MLP neurons of a small language model. Each row is named by its layer, matrix (gate and up: input weights) and neuron, and shows model dimensions 176-271. Each number is 500 + 40 x the weight over its row's rms, rounded and kept within 0 to 999. Numbers have three digits each. A neuron's up and down rows have the sign that makes its largest values positive.
Before each neuron's rows, "fires on" lists the tokens most often at its 100 highest values on Wikipedia text that the model never trained on.

fires on: "\n", " Z", " Wolf", " opp"
L6.gate790:522476417479573559541566503472439496518475531483455532537498421476464510625552496458480528430564485523507498514477514513504513459479432539513415469500565436469501569530509596568443528480533455453449472485468508539477579496538552520498501477482544527435477523506491465464523499481482498532
L6.up790:555473498457448427549467453488456470496446482513518441445471490455512484516568568568470536535541484521489472481445546594477473522502420488467459459513542495501539462520487440500511498457511497524552506577513481436488525505562560508440466504522501502486505449464512518521429500496477467479

fires on: " which", " that", " who"
L8.gate1126:534528479478495549480559512428463523445520492493467528436506467522469522477573545527423417413499527466454435486481445544523503552493483435487465451412561457464559492503509519476452521451531498451493520506559534510514530458475538479490448447524527582472543535525521505548510484504442449512
L8.up1126:626492462458489527466444513451517465484522457502487479440522524455498403518495459535480523453526506612508466544530533446519447471515489467470512449447516494486520479537532500465516518439468497455560409505488427441488491505482488565492516462477557456436500517496443443517418412599468437563

fires on: " t", "."
L3.gate975:496494557534460522443457442543482536490514530485454570462508491516471514456505520605482447508520492487495540533520430507579509483477511484508496583531537472527466472412487560596512459477508539474458585507502554545524540549533532525495440450526458566452515519500488579514476463548523544438
L3.up975:503522463545508571546456516520533459571462502567489495514466459551476563458501488497504514398511529559518509463487531566535464497441492544559506527535430501581539454447569486492505493536565519514517540532545467501492537550471418446496556468503456515460518477458476608496582541545501562463

fires on: " |", ")", " Nominated", " of"
L6.gate982:506557498503474542514503470561550551510528521414496568493492472497460469536541462521493477545516458523483548488448504470442561523442563591425494542477462515550547475509440456516495488465482445535444523516496511472599450461565507504534486498482514544515500452503495438544496528504399494443
L6.up982:491497453479455529463557516378524543497462527536523500395443489526504567530502583494502571512458459486512490518447520547462482603539509488507471453546578447456541501545433489510536468513446473522466523496527512462452473508482495513450443502575483476490477532494434497491485454488481463430

fires on: " be", " in"
L2.gate463:448512513504485433592527516463469463478490452482508503451481484460506460482514493547537483484475537525570578506506431530565506576518480381469474510488492414539499518491442526507534481493456498522531560547423523511465472499519518456451484482463487497527504468524525544430524489574523485556
L2.up463:511494454507457425524563550526493478579480467423507490385473490507481565443442486450472499532559516505516516492475536494495514538448516530472523457484465523502446511502477480488465539543431449522504497472520588544574523444551541511393471489450598516559478493451489521516441493537501487482

fires on: " |", " 17", " mod", " 15", " 9"
L2.gate50:575470531561459516450513542511496481510452536543528445525506501515417464473534535495536523439476459496501449475483558514488523442485511492504595510523504501521513542451512459546474493560457462465521436455464518472562544485530498566522498473559502579511399593508504532564512441458498507523
L2.up50:433528540451483469522449556465489495508583475545469468517521571577504430475549549523527493474411521506469510481512447484520516489437474568510570495475467431561458485536577568491508511505468537561490508516502506493501533473525483476460548540515502560610504448441425534533494536510511502487

fires on: " G", " h", " be", " with", ":"
L2.gate993:480549526503519518587500535445559527460464495471579505508523453494516548405552523514470502532444568491489580542466514557517456560447431486450427580557438467450479546452481487514424510474497447495545484487486486468477515478507515502515524477476454563534461559469506458504473511483539519569
L2.up993:433470508490410524502600493454494498552440480444512524427494497491513549496478455459527451491478527421538586442519458472541501507491463523556414505502460546573437555459545596486544512482453532490553514490514595576431458439539558467453574462535543528589460448500552447502477406430467491467

fires on: " |", ".", " the"
L3.gate893:546464523485454505479555524477519500460463576438469561439456518485507512494456499571490480550527505478478518494486404496546577513429498485395494549506497529519473453508431482540513467499424529500460439487452578481563513543585460501511560442582497541548538448475532479565506591435453460493
L3.up893:526466491549486566537554488474581439524483491456502401482473477538506623466468529463541490538491523513500522472500495472475550561477502482529500512482457457542469449481501535492473408493462491477547525509537588498493487556486468520550568476524449542530597482458544474463447473549421492557

fires on: " 7", "s", " program", " 9", " 8", " |"
L2.gate805:443595439542534481485386447472536448555491515528455489598462539545534424498470434482552486529573498542485567446494546497496524513474484448468552573559370556425555570444460476468510458518538457452499415418475500439572511462519489493485515440592491573459487548485534584556547484431496513544
L2.up805:439469507537500538539512453537553523507541462527543554508526448576517435550477488523462437452438522514481541457442513494486515540509490477472535471418584404500473520473496551518465488452445560535494501521491482474444525485496447475583506492555492459484490554489536455501492546506526569450

fires on: " be", "o", "ing", " President", " to", " University"
L2.gate860:527486496458516391488473505515431493514519495507496473501407474456487509509515545553564520548427509566553554586458554570544543574449454494456511517480524474484474502488429502443517505499509408444488525457500405527523425504547479497453489504539508451475500451443473549522552502600536531577
L2.up860:435516538528544487600529489395527508462485537496514502436538527507551532481454484509445530564521484552565497493445513521572559516485473399455516447473447568533525469504500554522537472479492500557488456582520482503586489517533459528439483521447488496530495500531541545427457475529529555514

fires on: " that", " would", "V", "h", "2", " which"
L8.gate625:521523534493481471478455498427468495577499448473467545451518412479511479479546497563423489442501480505529416528463453527515506590524459511434432447477515522476572491549501471502575481520531515526505528501567441471507571546588513483492507459406522451449597562529520532504545530527432491553
L8.up625:522516508481526484463513568520530536480484485503533480493525538393485492530497522465533525525477485455547578535564528529461471560481542462528509438492473472518501487469501417485516514468504486561466451515513543470537518594517484536523497512510530491476466487500504482556478544550554455556

fires on: ",", " in", " and", ".", " at", " ("
L3.gate83:489436589491479409459410551512476543555544540524522517503510520513564458443541528495478536467507498432575534488481508549410501540494507490530456456441559470565486434471496516443557488493406465481539544456473554505447488475545557496494457463512529461493570472526447463484501517497542523490
L3.up83:499490558447435485443518545472457447467522482486399416476479449487507530397413468498480542465476528469531579538465528489536504515446482486472482441501447451494440465503524591450560499469469483564519551528535540525463467452533501470448506494497498506525484452508527442456506565479528538517